Weights of a small GPT-style language model, trained from scratch on English Wikipedia: MLP 1344 GeGLU, normalized queries and keys.
MLP neurons of a small language model. Each row is named by its layer, matrix (gate and up: input weights) and neuron, and shows model dimensions 0-95. Each number is 128 + 24 x the weight over its row's rms, rounded and kept within 0 to 255. Numbers have three digits each. A neuron's up and down rows have the sign that makes its largest values positive.
After each neuron's rows, "fires in" lists the words (lower case) most often at its 100 highest values on Wikipedia text that the model never trained on; "fires after" lists the tokens most often just before its 100 highest values on Wikipedia text that the model never trained on. A number after a token or word is its count.

L4.gate720:113101112168094108083108147133127117138105170133125141121088114118143110143066167124169133141158135175143147090166153160153133126125101142134131133131127128128096136132059140136161134142113089149124129132075142113138119100139140124107127133157154113116179115116143134080126088187126135128
L4.up720:092117145122100141139143102150143096191093180108158130140102149125137130139124173150144147169085112109113100138126107124156124130112101093119174129112142126136124100144108168161141117159153152127126118115103131149091155137103152123139120135118188126107147145132152133088151124155156089153
fires in: "which" 51, "who" 38
fires after: "," 50

L4.gate209:101130136114129144126125136174129085120127145144147106099127129162087136116155118110118117103150151106116128141133122102158141159122124159125143127149132136174145088140115112114110111129131129110173071136155154129134151106131081169104129134112124101128132132112162145134143074162100141149
L4.up209:081148120088157115125186129097082147134131094152112122117079117108159106137154100176123114123126121092132116142086114157150157139051127130149145154117149110147169123120131133131151099161130141152125158130177099088096113089164076102110091132157105141133129132118087125150121140124111117093
fires in: "10" 23, "12" 22, "ret" 8, "8" 7, "11" 6, "10th" 5
fires after: " |" 55, ";" 23, "|" 10

L3.gate206:154155149108137149121144121108100087134134123067155117043121110149136079099157123119118130149093101139142158153143160118157120141112157160107135147157118141146116151182131168082121167161118140129132115140121138132117144144139090130121087079112136091137158120130129151157150123122119106131
L3.up206:142131162101129143149141102120107128136141140084141144096115131075148107127139149142099139140086113096143140144123155119177126135110160162101112121148154142151123146137130140102175159130107128142134095173109107130120140137115104129138079083118168150141122177133151170138105140117161104139
fires in: "2" 47, "8" 17, "5" 12, "two" 7, "4" 6
fires after: " |" 62, " a" 4, ";" 4

L11.gate889:126126127103114121128118105114182125148117144160131113044129081145138084136147113130134112092089133089157130098127141176149097143130132160115117114121102134096120142098168125081124155142125126095127118155105127084141152074140123112104135098111077094107125118098144157180166141103121143167
L11.up889:128121036128134098125147126118144092121124168144147156141147127093133138130123093138140134115152140141134116137105106155120124107138114149142142142185113109125119158136104119120138166126115090151184107115135143133154124118152147134131114107116129136111103113147109150127125132135147115135
fires in: "the" 65, "of" 14, "all" 6
fires after: " at" 49, " At" 8, " of" 4

L4.gate581:155152171106136098151163131135167094116174102168148158100149147112121085100148127086166099142084108151116181152134171144114114124084104155108099125181170112120126124113126141108123154158111134140128137142109116113143104112147166117107150137148111156123146093092194117171137137124110136122
L4.up581:111140125112134142119132139127181142108147123123195148075108153117104090122110120129164143128146124106097134103159175167144111136121148153126154138131115127104141192121131133097122161171120120176139117135164130119160134090116129124108140134107129165121154118121136158171176155138082137103
fires in: "0" 71, "00" 13
fires after: "–" 57, "." 8, ":" 8, " (" 5

L12.gate1240:165166132123102135113115113128116124111143120171114136145114144154105103147160102090117132110127117089145111069136119121173125107133133114158088128098164116121156139121136137102172140136092106181145106125093135134126117142159148183104169120156123104171103137146135161101131091079115151148
L12.up1240:130144121065135116183139136143133120140109155089109105099132155143085148152187135157131097102097101133149175118104117129134116137122158159144139155154158112121144115123089112125109173129095124131171084120102132132106136177119112134122166110085119155105115119137131144112170117097127115127
fires in: "1" 19, "0" 11, "w" 11, "2" 8, "2020" 5
fires after: " |" 52, " (" 28, "-" 4, ";" 4

L11.gate1159:101148128097130092095153092133131098137151144133083138106137157179143141106127157091124139111151114104132120112104169110137114133142133169158091208121100130117171161103118111139139136135132139157099126123097139081108145131157156111180153135127130145110123128126131114093187107126141121127
L11.up1159:130126119121118126095113068116115101158115151111095072142114133111159145121127094122104129131108125126136148111118101164139138117119103148162121136125136129082107153086121136093103133085116126125104109121195121092085117145086119087110126075083155164090155122125162116111156088096146091098
fires in: "was" 36, "is" 17, "s" 5, "announced" 5
fires after: " it" 34, " It" 21, " was" 14, " is" 7, "It" 5

L11.gate962:144146121108147139116206160133129093173151146100119129135075124161128082091148095140127137075081087117113112146147194097147149117156134126096127150165121124159114156144157144116083103120119138133109079152083151109135133116123113143122146139150114120137086128170091120149117141135092141116
L11.up962:126120150154126138120092088175136142109108175136134116127142074145133109146130153097154170136124111121114132148143095106100098101160132148135165126067156137090076099135084160171150140119148103122106153142158161075183161114146100094124141144119182145106070160155129133082152117100137130116
fires in: "the" 57, "death" 5, "same" 4
fires after: " at" 52, " the" 14, " At" 7

L3.gate1057:092116121136100152144141108124162107106123128101093139115126145103108131095096144085128118165150098133143099164128095100109159145084143108138158122093102102109133137102082121101124082149155143119132086155142113141088144132121087095129135116164156086158120103127153127118147113156151137163
L3.up1057:102100103074084146139138156100152131131119162132148117125089156140152139107130093140131137136161159140150132103070158118148115155127137161119147105112165197131123125163106145122102174136159156106126115139080104128110109171142102127071110133114150133132151088129106153142137118099104116135
fires in: "which" 69, "what" 15, "who" 15
fires after: "," 53

L9.gate9:146135123144174117140110128103125152092140129130130158098117100084140082104145106130121087081106161140106154134134120099119126114135152141136077091118129107124136098159127103092094151150100163123127121102131082135129108133114125151140075086132139091095119101171123115127106085153149109177
L9.up9:127156082076135124109141128123108124133111126128131151141131149170120133146140112167095071114181160166149127097122133117159111134189113121116089151131096137127119182090124079131093107130123148094157138128164142131147093142129106123122118120128093094149145123116116106107134149133136095155
fires in: "was" 24, "is" 17, "currently" 11, "were" 6
fires after: " who" 19, " is" 11, " he" 9, " was" 7, "," 5, " It" 4